MLP neurons of a small language model. Each row is named by its layer, matrix (gate and up: input weights) and neuron, and shows model dimensions 16-271. Each number is 500 + 50 x the weight over its row's rms, rounded and kept within 0 to 999. Numbers have three digits each. A neuron's up and down rows have the sign that makes its largest values positive.
After each neuron's rows, "fires on" lists the tokens most often at its 100 highest values on Wikipedia text that the model never trained on. A number after a token or word is its count.

L4.gate1577:491492501494400490522496439561424481497443523512535490499485488524562550507436507417492537546455497586464504523547520423479617483500560545578451515457535525509544526543527515431573391510435532483664548485497484590523381550532489542481489483458488570536545515499534541517513533448501471594486472507427482438478522498535494482512610468434510486562571472510506509449432470481593593500573439447465528519571505500537575570454501534569433508515660514553596497595484454524491551550477473411459500581561518464449519480501477486511492550486487537529603528508526459503473501470461541473519532476556560414467444408517515558522452489472594467590475475532373519477492464536525472586540456488488426532495540507468491567393515502462477495451533446443506511566375574606567504370476518
L4.up1577:495463564426479520513500526537500354500479510511568476484511483497524486475496497510485551483430499472499557489496498343351485542463567607452431559510452543460489535464451438510470507521454476572557537581501461540453473485490477499535457463493409454524463477491543445516468457544396565442533426535572533494526509512488537496497524475419500534457489461521500511535407434622530550533561507443484415509552490500579478496471532495490495642490515452538615517509528466530477557490528435540566484500532507396463441435494456585526512475526457534548484474540432480491439438607465409602438482542576441517510452477463542540497451476424488530482410569583448450469519444457472425534426466506447460563556552502538516467460613566483499523470469572533408548595415484499508389480436464
fires on: "h" 27, "o" 14, "en" 11, "a" 8, "ed" 5, "he" 5

L2.gate1661:497555385461545534430494517432494494559524519517621451534486495394449531515593538534481571536522568489438503542554444499484522452485479505505477430575546502533449420565539582548413479561530454430504478472522482518561542478593480496335487444458544492497486493518511547431498391521466592475547599485524432501501511519519583576390524442512495538581516581510517433518533524469523462496436545560527532487565582533557516527513434561502502457516511553411549444518484510475548490519472496484533479438592455555527465490552465490520461462429489445445515620506470472465488512560527474522436443510445488490439471432458469505458518536575584455501618482494446565492506471473517512529526511459446480428407468515521460518486516537510434497477458564435637496533474463499453538448593424
L2.up1661:539459465458483513647442489523542510542434603477556413524553493372435472520489506455534500528449517362540517446541502538541479445544509523432582553523537576515508459479492515509490471377510594493549468533527473569405532565551479506457538499421511454554455453486587471548504497502612532488544538473515534461561530521609541467538533457521445505508460484568513467573519598481467446537494517564399487517622465490505494440519514494419415522504490522529557554490552534479558407526587550576484492453527434544547490505468454433525544495585488503465517492512554514492402496586539575488489497467498495435435405548529437440437515474569567483586521537440391480436497506601518536422543517528518489455508434457500399517436407450500473498552459419563542452543567527444437500423527493
fires on: "." 34, "er" 24, "ov" 8, "ris" 5

L2.gate970:588496468479496467410501559510527538533459570488435511522481545463491467520456508510431475524485541577472505498522491513474500441616450485476504499526438450545544529472507492481511476441472601472425510603445406496559451499508485522477420435478499517449514661522454510591508539580502501604518495515414501521547569475457537578499449599548480534469466540603429325540477500503443400499517465489481506478443540611471440528540433542517425489530592448488368487523419470499465584418512411543562516487431421567473497546553528518540482471549482483455539526407439540454504473517470501487516486397445554609494528480474533516546544402422463520525488456533646562547507502523562475538513497527514573486521499396450514445545558507412519499535530457491441480402459574597493520358547526
L2.up970:441471592459527462546499559618549511510456474479499479480482527478457508387457489441501524444499572495412507547449482449501495547495508521471429490445434487494530408515482475509568512483540466589528453495486446488497502498427582460506487494480445536523486449501485537449483498481495481481417474519498488466503500581389548526442476467429542483534455424609518486498532576519475493506555487503530509448432541459492534494425585561463420523517442475510530450615450483478535538552474572404479492415478510518516453572470490555499494477514559500441535435471484484512493559499411512448529483579529546548466430518528618573527493508547489499551533531342462489462534478464468507496511537489538443515462509599452409530468452587448462480486474450461601596530509482402422437551493510
fires on: "and" 26, "ag" 9, "h" 8, "ro" 6, "ad" 4, "oc" 4

L2.gate712:548517496502479431388448533484448532538468445507487473526449472480478503481591622414493606462557526512493390484564512539444523458593474500465515564534548461474463510446422530477539524545470499462461482467430484547523412537535564454569469523570496442496519541445473534504420440477496579548479461446534445536541528550537444498516584505541497467598562538443445473509494548450583574461555435471535524561534532526563443500581537480483485466555612543503535460453480487388490483495537527442451506564644558435469455447507523531521565464417531492464545558488554503551480590453551366545470461453467399415530469439505503446506553405591487472485485523509509563524458468565479492489510537460417537561456547540442526493360453517542421495512518551488440466493505525556527482451435566
L2.up712:441456393480405584504369415462463513539466444593485497485559456412543548471578569449520564450470529497557462472450565470527586483530480556515468460474524494569466500560448549498580535572506542505512489535493520528458420508510521549504550475498502504491510478600646581531550392596509522447513522462375507514553548540496535499470492452509504410511429458444508605505480512451492455511503463491527448576536496511486525574475486491536518514519592463423448451589457476589498480467474526487481509591467505507470519549462476472472500421493556439482524506554562480487467513454546509539488498498482461534338409582453392491469442444572400527504520494492441504499545384566505518453545504530564547584579518550518516545471502440577601551517470491518473541608505496577513473580526538
fires on: "es" 26, "er" 25, "se" 9, "ed" 7, "ue" 7, "ew" 6

L4.gate269:551563468514510513370466569444480421490530551369422486501438527498441502463549479449468459500498533552606584408618560525441540516508565493479407421481495551494428499459492520576490555501437539517608484529521476538471493482589533457473583468517527470530400511563498523552533438471524486561440496460451498469467498542541510494499477544496555484534563564594483476523405502429517361471497481554463547423507426517447480493474539553450551445432527437540483424542526506555496514453561573622570399546530488496507536465468436448482572533422584439416542541512478530530562500518532497439447579518602483514500537536520388468456444557458410555521449476545572526572476490547476496539469523457459515549530489475427455514496542574469455511576517595428487539512457510490494498409531509
L4.up269:551580460447545524505593392471499496528469532489485510564489464513487519498519470374557505554503548525426560557473531439558540499493482554465497563402588561518499499535463559536497465514489472559438550570426600540457516497440469526567398494536552429497447478522573448414507503470513458583488509507508514585375492531401586504539558483571550493536403416484522523417497562509477516563536493506532557486520501537598464505551486531431503540430578550476566459473398489611503420487517646506485541515494419566516536508487426487450497461518491388536534489440546468404518474537393515414516478504437450505465513511492464545463416450532454498564411447411464517554568553439457585563466488436458503433516605553512513562413470547512582526546543479543489468496490531505466400427488469
fires on: "e" 24, "ore" 7, "s" 7, "ay" 6, "t" 6, " Go" 5

L4.gate1141:465540531448548560391463528500476529561464420509637483493462550535580522470521476432485474536556485538581534475446452470453467419498537566498474550518555434462539495536493467542487435578505515501491536620454533517499432558478552572489602466488494483504549503457505521486440445523436451526499487426460465339571488473498500538626501490480497495423477556488574466513510547472572467416547508473494535594496546525529422531491634566457493501517539533577513505518470541501482575513491528655525435490551429476439576447493508465543507468474470432494551520530567489473501487481466413361484627517494517459513434375472460413569448461509387528436491451558507494467514495508574479515509534537486505487436550423447592557477555510500483513436571416589496493522515538465504499410413568
L4.up1141:471571513523496516482478563502522581493468458585465503571497536507491487408442426459531513566558538593555544503497555545510519413514495622472559528493520461446478534545512470511411460454566589482484545480531483456493384527520585571497478586455549476476563506533562478468462491474451566582545464531505481489507517521453487474528593498485551409461588517526539471502472515573489489494545622356485464542542568343485483384499475520563554493537543587526566600581587468559429533553547465515539471462581525513496494577468489522553491477514524515479596482509516471532606525433521467503452518467522530466450548589542434529405470493532495417477491406517511487438421551569505517463616458482458436439486421522539511572507381516497463503424598578521526562559529509586460456514502508
fires on: "f" 18, "ation" 10, "oard" 10, "ask" 6, " government" 6, "or" 6

L2.gate697:464449493558569482494577560511542445449528537439534566420479497574456532542451510548503452593543541489424434525545406531451500510446540516486431417439496565510540475508534619537440456591474451420417482438558536598503468440491462427410473402611499474406390503514517474495382468517494529508600513442517444552499531523499456592515482547486551550487509620465422533512483496570524532476483473573476557621497456514537463510520422574507408485485540483470585505517583547496509509504498515444516496587470501406493522475467521491473527560456465530458528615615439502451538481497504472587530462427475594459485522473429467456478498425540513452434591481541528512487540508545544446544494538453485544549466522451492517543570544579531486473487520490554496465455461504492513516412475511
L2.up697:486490534464445515566449492498434577525534529441572468454479609547506394520601462500539510593502540561551490367476484499555541465469455541543515464484552463470503394528530515506451422455483514444517507497462442505502532512524468546603518500512515546553553528616456553500483594585574456495526519472517465495428518547594562518473603488434459497355471498544483571497526531530406455475554478468415498477570558477459503448514455494447580511572525433572550577541528512510526436468574532612490585458515476473537467442513426445544551433546390546483602492472445555526459413525483480493422486647459505428453529483472570470508471511464551449481568594496574529514512495524549458571464476509424450505552557537461459515483542398526516471544533567520476507451431452494487582538488511
fires on: "ar" 35, ":" 19, "art" 9, "." 8, "er" 6, "at" 5

L2.gate1573:461568527448544571533530584506408532569485649456531520480428499469588522476483553464594464492457423466429399480497504589468548506464469510464478452602520506502465486479538480518496478514540436457457443481485525540537447624527478467475431452530497544574491481453523532551515453648476517497600464543564413567619463502562506516535441476514501480560477492536589518466478540546489488450479485443479575501512448528476610472582534548581414446545471542549462463495501495485575442502484537454519506464463423539473426629515442479445468570534476499583480563563503450482511585458424438588488514506496524543547477503518504546458527508515490490505508461429523525457514456514472528620477568581492528459506499453568444536384480539585503565477558552636499454569509540583446510473396465
L2.up1573:474457522518513482546438485517466570490482531553437658486488557448462540490410523504476533455474537496485503494522521625531598507405537483441460512441560647596545419395462484507472501491497482511543482498455539612494488572381496548478508469501479524482521351564455531503547475522452471516509550419527549592450512437459503527513581538506598549622498548409489481508435437451473490511493562540480548398579545389499519610460498572576463510504536516555486595568428467525524419581518469498448541484483491463545589477469463428536545544487518532438577547549543488484468557481603394590529457483495478474524480564527531404518511466500464385487605470482477562533479455534548521507500525394571483411471496579522551575574464509517454498457482451520480507444565531490503474486531477
fires on: "g" 39, "ime" 11, "ig" 6, "il" 5

L4.gate101:558510470580464508517442542416476568438505530574556490469616556517543441500548451423514507447575452469464621425598491427463523384523524474492477442498549486477563487583582443508536516543458484492559475495549567539485449598506458586574454545482524417572455599480500503540498571466477545495518620518460496533533444494559481527518401442413526539596447455444445439440447516476498504510548508470470526511521455531521520566492518495530411487502612489473505531578487512475569511487515498439469532571546564498533484479525508486496555413566426480453549545573503493493530532586496539460494551498595489438423401409493538394448509496620554526470550494503397509439475458583575473653601453498485433462549493511441442568570520407491528421527533522438485486485437517554513487473482520
L4.up101:438562538535416460487470484513499484581524516522548512443556453383593525555574510533501548547486604493527504532516461505501502539547494479484495469487448537470478421472589573496453560599542527608433467472482487543395512455461511505467527591511485463573518447495592530465430565474472555452430443548499489497504513500541548456468546441567497597537453523542399582516443513524484471489552545487430436495518468601536527548489493549539473465516506426496437458498514405553476422439533452520504474443466493418487485494538478537552443464463393534513571519571548425619479440481591446485507490630444443500460556454529495540569459421582497549456515576568580417535558492612528476468458434582514570478483533493578469473488535446518520433531419563441556601497453465501496532628551421
fires on: "ac" 14, "ep" 12, "en" 7, "it" 7, "-" 7, "o" 5

L4.gate1503:457547426494522541467543479536523557449415520433527456523525554627648481504555413471409492602472441429500446493608491479523525542556576501493408549513439491437527503475455462520372440477450450604491585488546597526400525586548445511471573493530455548510437462532554533563458585501578453544526556440528512513524556385543486552489542439433531427533460505554567500475439477465550555483492552481441516456502538571537416428543584578461545451520486506450593528482499574450497486539551599530480489535553462433420444539578481448576562485473434488614574471617521509498454507548586461513443529510518548548566455489540435424492478447482503487509493458496484493493499489492429491566538566416507439507425542418480541450469411553509513570502512546574568484555481552487527533508537542
L4.up1503:475406399546513532502535583487622590521507540514521522429447552613499576487330518546546441473589539471460579521516404586560546570409529529555482418501528531497433494526531458543427503505596498434507523481435509382540397545490499502513502523506495550496507534621463525478462485458446508497530415510523520468503497456509445506477550464520441464524483465520472541553539435533501528477483398505502563445496595519624520475478471558576523521536468430461558505497558510514442481495444516558461621535467641574599475529496536511498526489511462509499438571549441455499403503521435506506392495487492542460523417437410582453444480491614518450497545481554431562519523551498449426450448453507399419559498432521440552547443411497533456555523434493452547549478484501478411573427426466
fires on: "or" 21, "am" 10, "ot" 9, "a" 9, "f" 9, "ron" 6

L2.gate162:508504539486535516503530553528516498550463458396461503576489500481605504497546518468478533415563608485533475495492541473452502475559497584429441558534515537601566516465518474521465454617441516576526540429478489487379441476524531479460425524577494594482458503547550457447589544521526438523533465429526553521523500542467475464542587542504504455633505483468509556543444452452501497524550486586488421602532486567442494538449475446480379546561513452475556469527484433570425523481552503553467432439486487533489522415454456454564531459511560466495532462666547466653482478497493508491473524560626478470563481459506526536542549510505530526484490533508487334511487438578510446498450533443504464532522436463578537460442494486396463457564579546472542486519567439568482505490569478
L2.up162:485521535527486498557562488517490508511551503484573434518515534573538558466597513550504499466551537548533535566614505468536502447468431513520517495509472490497456540507490404453514440436449567535547485458438468431532418601372479480513553445395466536607509453512496557502483438550496459557443507567580497522397495512567465502545547580425563488525470493616561517508457568515532462551504496393551432555512446499428548574444551521449407538604553491542629583547498505508491567442408431517448559396524526486507465520498445470458512545520484533489511548577526519394599510435415558495510580468524561459556356436490515543432505509423478524470500412479484501513405529623451532513512462469565424497508472502541484543519522459450526510417505505392623416438492443476420539492531443
fires on: "ic" 46, "ing" 14, "s" 10, "ish" 6, "ive" 5

L2.gate1425:558452421527546391380494555542557435591450485503564624510504586474519494576491511566522548568480523554417479507485506513468446471534533499518505522513589474439422450468498548471413571448509458481510435457532525526474451425428549508448518375473465429523441622536412560564439461469513512525498443435530527562507525592499489509462521506434496463464580506453452490475459469472538473488561540461463534531434487536520602537525492538608429538533573523476508535529497576453513487510467464548430493518525482416536494500560515559555537574440551503527398507498519568564466484511530406506405467482570473490476531450562487541547534525599416524467466475574466499504391501496462453519540503496500557510498513523400415537535525505469452538514489436493531483424503508526571488477510501
L2.up1425:418511486432504493479457515379478418515472502500473537611598411472545521515426428557528436526499619566466560460498441565560466444493529520503561495530575469544487370455469528411545476606493507473451531476410542563488487466479624467422657403514480407538421523541606479459586410487518495481400492417492490490513450486477505458411547595620545514474459535534481552584453468454490442522526518522400536546501548510487423548434588450449564487443584506524534449430419512434499529463504517527496470512471523405506433415473485454612533524528559441412504477466543511500510509449600451562467559534542485493530581456485472424540554537539421506488535527541547489527546574533518493481431483553520550515522544565506571514436551479573483553520454516500471471559544460520519496472510460
fires on: "°" 12, "es" 10, "ur" 9, " which" 8, "se" 6, "g" 6